MLP neurons of a small language model. Each row is named by its layer, matrix (up: input weights; down: output weights) and neuron, and shows model dimensions 112-175. Each number is 128 + 24 x the weight over its row's rms, rounded and kept within 0 to 255.
After each neuron's rows, "fires on" lists the tokens most often at its 100 highest values on Wikipedia text that the model never trained on.

L2.up324 [114 101  97 130 102 141 105  91 151 117 149  82 159 124 107 169 144 116 101 127  89  69 123 171 110 124 121 143 114 141 126 112 125 142  99 130  98 120 148 101 168  89 160 147 124 146 110 133 124 136 142 121 158 125 120  96 131 141 117 104 129 139 142 123]
L2.down324 [104 140 159  84 165 109 145 158 107 132 111 154 125 181 134  93 100 137 141 114 170 156 151 115 156 162 148 111 130 125 170 154 127  78 195 150 157 136 101 149 100 132 120 110 115  86 147 140 146 136 113 156  99 132 136 185 140 140 150 128 153 121 108 132]
fires on: "S", "T", "M", " Ex", " January", "F"

L2.up509 [147 122 139  86 101 125 123 110  89 120 148 124 106 156 131 107 120 108 100 149 104 107 134 127  75 167 166  88 136 157 110 113 143 145 132 183  91 132 146 146 152 118 125 152 152 128 127 115 131 142 110  82 137 121  64  92 151 146 121 126 134 117 124  80]
L2.down509 [112 113 116 126 136 117 131 111 168 140 157 162 157 126 170 122 106 135 118 133 115 152 102 105 147 144 114  62 116 127 138 138 130  77 111 178 127 146 141 134  83 134 112 150 127 106 130  96 153 118 109 148 168 160 148 136  91 113 143 123 147 100 124 147]
fires on: " exp", " following", ":", "St", "p"

L2.up1460 [133 137 162  70 117 110 102  88 122 153 168 136 121 118 127 149 127 150 127 110 115 155 110 118 163 145 131 130 159 113 168 138 111 139 159 145 130 154 100 151  94 185 139 110 147 161 145 115 114 119 157 164 122 147 172 113 113 138 131 101 106 122 155 123]
L2.down1460 [145 157 179  97 176 129 121 141 161 145 138 148 131  91 120 135 148 152 141 121  97 175 125 137 160 152 136 126 126 125 122 154 113 123 123 127 168 133  65 149 125 134 102 119 119 103 144 140 124  97  99 124 132 141 131 117 134 129 155 118 153 107  75 143]
fires on: " ", "-", ",", ".", " Authority", "re"

L7.up35 [ 99 128 134 111  94 126 121  94 162 177 157 142 111 112 114 145 156  90 125  53 169 133 154 136 120 118 167 157 158 153 160 141  81 148 164  79 121  88 118 113 104 117 103 126 143 121  81  95 130 109 140 176 134 143 196 135 108 142 122 133 123 127 121 154]
L7.down35 [173 149 132  91  71 127 112 118 127  94 128  89 167 119 160 118 147 138 152 142 129 129 104 114 124 163 125 149 118  98 112 121 126 126 123 165 145 112 102 100 123 113 148 116 128 129 142 123 116 148  98 119 104 139 118 103 165 163 132 134 111 131  90 123]
fires on: "–", " ", " Os", " and"

L2.up72 [112  88 137 100  92 120 171 112 137 133 150 126 143 144  88 164 144 149 140 138 159 134 129 138 150 127 131 149 126 103 183 126 154 143 142 200 118 113 135 122  97 127 143 133 120 119  49 113 119 145  97  90  96 161  96 131 147 139 126 126  98 118 133 150]
L2.down72 [102  90  84 145 114  99 132 145 137  87 133 154 168 164 136 155 129 100 127 128 128 114 136 147  80 149 166 152 117 133 112 149  79 149 125 148 147 150 129 134 156 129  81 147 141 118 114 118 116 140 100 134 141 185 144 136 137 121 128  84  78 152  92 131]
fires on: " and", " to", " of", "\n\n", " or", " than"

L7.up596 [112 128 115  96 114 144 113 108 154 105 110  99 165 143 108 130 103 126 114 142 138 124 132 109 123 108 135 132 134 105 103 110 161 150 124 131  79 138 114 127 126 124 123 125 111 142 113 142 128 102 127 125 105 151 148 157 191 110 132 132 110  90 113  99]
L7.down596 [138 134 159 136  57 156 108 111 162 143 132 124 118 149 182  94 135 164 127 145 129 137 144 159 149 148 125 132 139 103 128 111 116 138 121  54 133 142 161 121 139 118 163 127 117  89 138 171 105 123 151  95 100 126 126 131 124  94 102  90 116 130  88 125]
fires on: " ", "–", " S", " United", "st"

L2.up614 [120 111 115 124  94 123 164 115  81 167 117 151 111 163  92 150  93 109 135 143 132 141 168 152 150 135 140 159 109 123 178 133 162 122 160 187  97 114 174 105 140 118 137 148 134  78  79 138 140  83 111 138  82 177  80 154 121 162 111 133 102 138 124 119]
L2.down614 [114 128 122 162 110 105 122 138 135 159 110 138 160 142 115 102 171 148 139 109 158  93  88 118 119 102 116 117 170 143 116 121 150 142 108  96 138 120 144 173 165  64 138 170 110 123 109 125 127 118 110 118 146 131 145 145  95 150  92 122  97 169 127  81]
fires on: " and", " which", " with", " /", " than", "."

L7.up359 [142 131 121  86 116 166  89 119  96 163 143 106 168 135 165 146 145  80 144  80 126 126 134 140 147 159 169 122 144 104  97 116  98 135 125 106 106 117 147 149 163  78  77 146 116 134 111 168 102 140 158 168 112 138 120 145 112 118 112 125  81 130 133 132]
L7.down359 [161 169  96 150  72 124 119 114  68 121  93  59 154 117 141 110 155 156 146 113 120 110 152 114 132 128 121 106 124 109 172 138  93 150 134 161 118 113 145 149 120 121 122  98 175 123  80 127 145 161 137 136 122 110 121 143 138 121 118 121 136 113  83 120]
fires on: " ", "th", "–", "0", " two"

L5.up91 [ 90  94 109  99 116 111 161  81 140 147 106  97 125 125 109 124 131 134 138 105 133 130 125  84 106  75 143 153 140 129 135 131 188 178 119 121 112 137 151 137  92 132 155  95 164  90 133 133 122 111 138  89 152 159 114 141 154 137 122 128 139 154 161 150]
L5.down91 [118 132 122 124  72 122 117  86 121  95 115 110 138 110 132 136 139 135 121 127 110 160 156 146  46 146 177 144 152 149  93 152 136 108 141 108  91 133 153 154 139 102 146 155 103 163 127 101 197 111 178 137 133 141 162 134 183 126 142  88 130 143 105 140]
fires on: " S", "\n", ")\n", "°N", "ens"

L2.up391 [ 99 104 159 129  99 131  90 108 122 158 161 106 126 145 145 104 112  70  97 156 130  94 121 162 140 137 155 149 103 120 127 110  99 114 131  97 159 102 114 141 138 111 159 100 115 177 128 191 126 137 153 120 145 123 176 125 130 126 112 136 137 103 110 131]
L2.down391 [159 115 113  85 115 101 132 105 117 134 165 125 137 107 153 120 117 143 164 143 112 133  91 139 125 146 138 108 110 100 114 119  90 151 162 132 133 164 101 133 136 133 118 147 153 137 161 117 127 150  85 134 121 137 176 122 161 119 129 119 137 174 143 110]
fires on: " |", "=", ":"

L5.up1310 [151 132 129  77  91 147 153  97  90 131 119 108 171 130 115 143 200 108 174 138 128 152 133  94 137 107 150 139  81 120 121 119 140 134 110 171 136 153 158 146 138 173 145  85 127 138 116 120 113 144 117 155 137 128 121 140 154 192 110 116 139  91  92 126]
L5.down1310 [112 142 102 129  59 160 109 146 154 126 124  88 145 120 136 112 110 166 130 125 102 116 138 138 133  92  99 130 114 141 109 147  88 179 131 186 160 181 141 179 128 146 160 132 133 144 159 125 125 132 132  77 135 129 118 143 188 148 142 134 137 145 132  75]
fires on: " ", " of", ",", " |", "ch", " ("

L5.up9 [108 114 113 152 122 109 159 110 120 100 141  97 111 143 109 130 153 133 131 153 137 134 121 110 184 137 113 143 132 108 148 123 117 117 120 120 113 126 144 109 118 130 124 133 171 150 133 143 115 123 143 130 111 137 127  82 143 152 127 115 114 131 114 104]
L5.down9 [149 181 105 154 134 163 139 131 140 136 134 131  94  76 104 131 150 132 135 128 127 120 128 138  96 140 122 145 114 119 148 139 155 176  94 118 129 174 132 134 151 124 114 176 116 143 103 151 147 115 139  86 124 160 155 108 117 128 116 121 122 149 104 146]
fires on: ":", " |", "-", ","

L2.up1307 [131 144  66 139 109 125 116  98 120 155 150 102 142 119 110 168 126  87 135 110 101 100 135 118 111 137 157 140 156  94 165 117 113  93 173 177 108 131 140 115 100  95 183 104 142 158  93 142 105 144 127 136 122 154 145 119 144 162 181 124 119 108 109 127]
L2.down1307 [110 144 132 153 160 162 170  92 135 162  70 115 131 120 157 167  91  92 119 124 113 145  91 117 182 126 129  92 154 138 106 154 145 121 135 133 199 144 135 121 166 121 130 118 160 155 144  83 120 156 150 176 140 131 121 163 144 129 132 125 117 162 114 173]
fires on: " the", " same", " that", " to", " about", " late"

L5.up35 [119 130 137 146 111 155 159  91  82 118 170 137 168 159 151 167 114 113  81  87 103 136 142 121 113 109 161 124 103 127 112 104 142 142 106 158 144 140 148 124 155 119 126 140 108 161 121 160 116 135 154 147 130 121 130 126 135 152 130 118 123 155 143 120]
L5.down35 [121 111 118 156 168 106  80  68 102 112 149 152  81 126 144 137  91 125 132 135 137 117 161 125 144 153 125 132 120 132 152 156 112 144 138 104 117 132 130 165 144 117 141 146 143 104  97 129  95 133 122 137  99 131 163 113 173 141 164 134 144 160 155 109]
fires on: " at", ")\n", " from", " At", " in", " to"

L2.up196 [141 113 154 103  94 106 114  92 108 111 166 104 131 121 108 112 135 126  99 117 140 116 125 180 146 127 126 180 129 109 115 115 111 139 128 117 130 156 116 155 109  95 146 107 143 160 106 149 109 127 124 105  93 121 121 106 177 138  95  89 139 122 131 144]
L2.down196 [162 142 109  73  47 140 131 129 132 146 165 115 128  93 111 140  94 120 144 113 128 142 116 175 122 141 115 138  92 146 164 104 137 139 133 133  89 141  91 141 161  89 123 146 121 158 113 171 127 193 116 116 129 190 114 105 179 121 141 144  96 108 118 169]
fires on: "\n\n", ":", " of", ")\n\n", "ist", " |"

L2.up1443 [ 99 109 137 105 122 134 142 101 107 123 149 109  89 142 162 183  96 128 122 100 114 101 162 100 101 108  93 140 178 154 144 159 133 118 125 156 131 148 137 167 156 134 128 111 139 108 101 166 118 131 118 125 159 120 112  88 172 140 125 117 141 142 123  98]
L2.down1443 [133 112 112 169 141 100 115 132 169 108 203  98 138 110 155 158 148 116 130 121 163 160 139 125 128 122  97 133 113 111 149 118 152 156 113 122 115 145 140  94 177 120 131 116 125 118 103 122 108  94 127 162 102 128 109 188 116 165 189 169 135 151 128 124]
fires on: " in", " at", " on", " from", " across", " along"

L2.up1485 [133 150 133 120 103 154 144  70 147 114 145  92 151 129 101 159 119 136 112 120  97 117  94 122  78 192 139 123 158 102 173  88 101 127 144 154 122 109 156 131 122  86 143 127 143 115  77 118 113 123 127 136 114 122  96  98 132 145 138 130 101 112 118 112]
L2.down1485 [137 128 119 142 120 163 110 123  76 120 125 184  87  81 169 179 124 115 128 159  91 118 125 100 125 125 160 121 140 143 129 146 151 153 106 108 114 145 120 116 150 102 133 105 164 145 134 127 156 155  86 142 153 150 143  84 123 170 136  94 122 196 125 126]
fires on: " the", " The"

L2.up175 [181 121 102  83 109 140 130 116 111 130 128 100 167 140 120 153 142 109 147 155 141 135 108 112 139 146 178 139 112 138 126 146 102  97 189 100  93 143 127 144 178 122 131 149 133 137 100 126 129 112 126 156  93 124 119 123 160 100 117 108 100 117  59 115]
L2.down175 [147 146 114  84 106 123 142 150 122 150 116  83 143 174 138 134 112 132 143 162 144 126 148 152 142  85 135 135 112 151 167 133 150 132 100 114 131 148 134 129 151 109 143 178 118 129 144  92 132 146 127  97 107 157 125 116 132 126 106 126 143 141 125 105]
fires on: " of", "200", " years", " |", " and", " two"

L2.up1119 [ 86  84 150 128 100 173 146  86 130 128 137 122 145  97 146 182 143 113 126 136 142 136 176  92 102 109 106 125 132 136 161 115 158 130 139 208 150 136 164 178 138 111 137 114 127 115 116 119 110 136 140  84 116 130 145 119 135 128 139 160  75 111 138 152]
L2.down1119 [125 146 166 122  86 130 140 118 112 120 117 104 123 120 156 128 139 142 114 146 157 116 133  93 123 161 134 150 111 144 111 137 126 173 152 129 145 147  78 150 114 123 152 152 161 111 136  68 124 167 134 123 129 144 108 130 107 132 130 124 154 110 109 122]
fires on: " (", ",", " and", " ", ".", " the"

L2.up774 [133 145 132 108 128 132  79 127  88 177 144 144 151 110 110 126 158 123 155 117 140 154 140 117 149 124 151 172 151 103 166 126 137 152 143 142 146 126 102 144  90 142 179 138 150  92 108 110 123 107 126 127 145 182 113 137 114 139 133 137  91 159 101 156]
L2.down774 [131 128 152 149 112 151 121 148 156 138 117 129 142 134 141 145 161 153 116 120 111 157 134 186 115 175 117 128 124 144  73 104 146 135 147  89 148 124 136 119 114  87 106 148 116 122 134 177  98 105  96 113 147 166 126 128 103  68 127 104 140 129  98  93]
fires on: ".", ",", " &", "ul", " al", "ae"

L2.up1464 [105 114 135 124 108 120 105 110 100 141 162 123  95 165 140 124 139 114 140 151  92 161 103 144 148 141 105 120 113 126 132 102 123 107 114 117  98 163 147 156 174 104 184 125 129 134 143 144 118 123 123  97 138 119  95 111 137 134 103 117 155 130 120 101]
L2.down1464 [145 134 125  94 155 108 115 137 119 181 139 108 113  95 128 116 149 144 110 121 128 121  57 158 139 111 125 140  98  93 120 118 105 134 135 134 100 170  95 127 157 137 131 156 163 137 141  80 133 128  91  90 123 159 117 161 150 101 141 129 121 152 163 111]
fires on: " |", "|"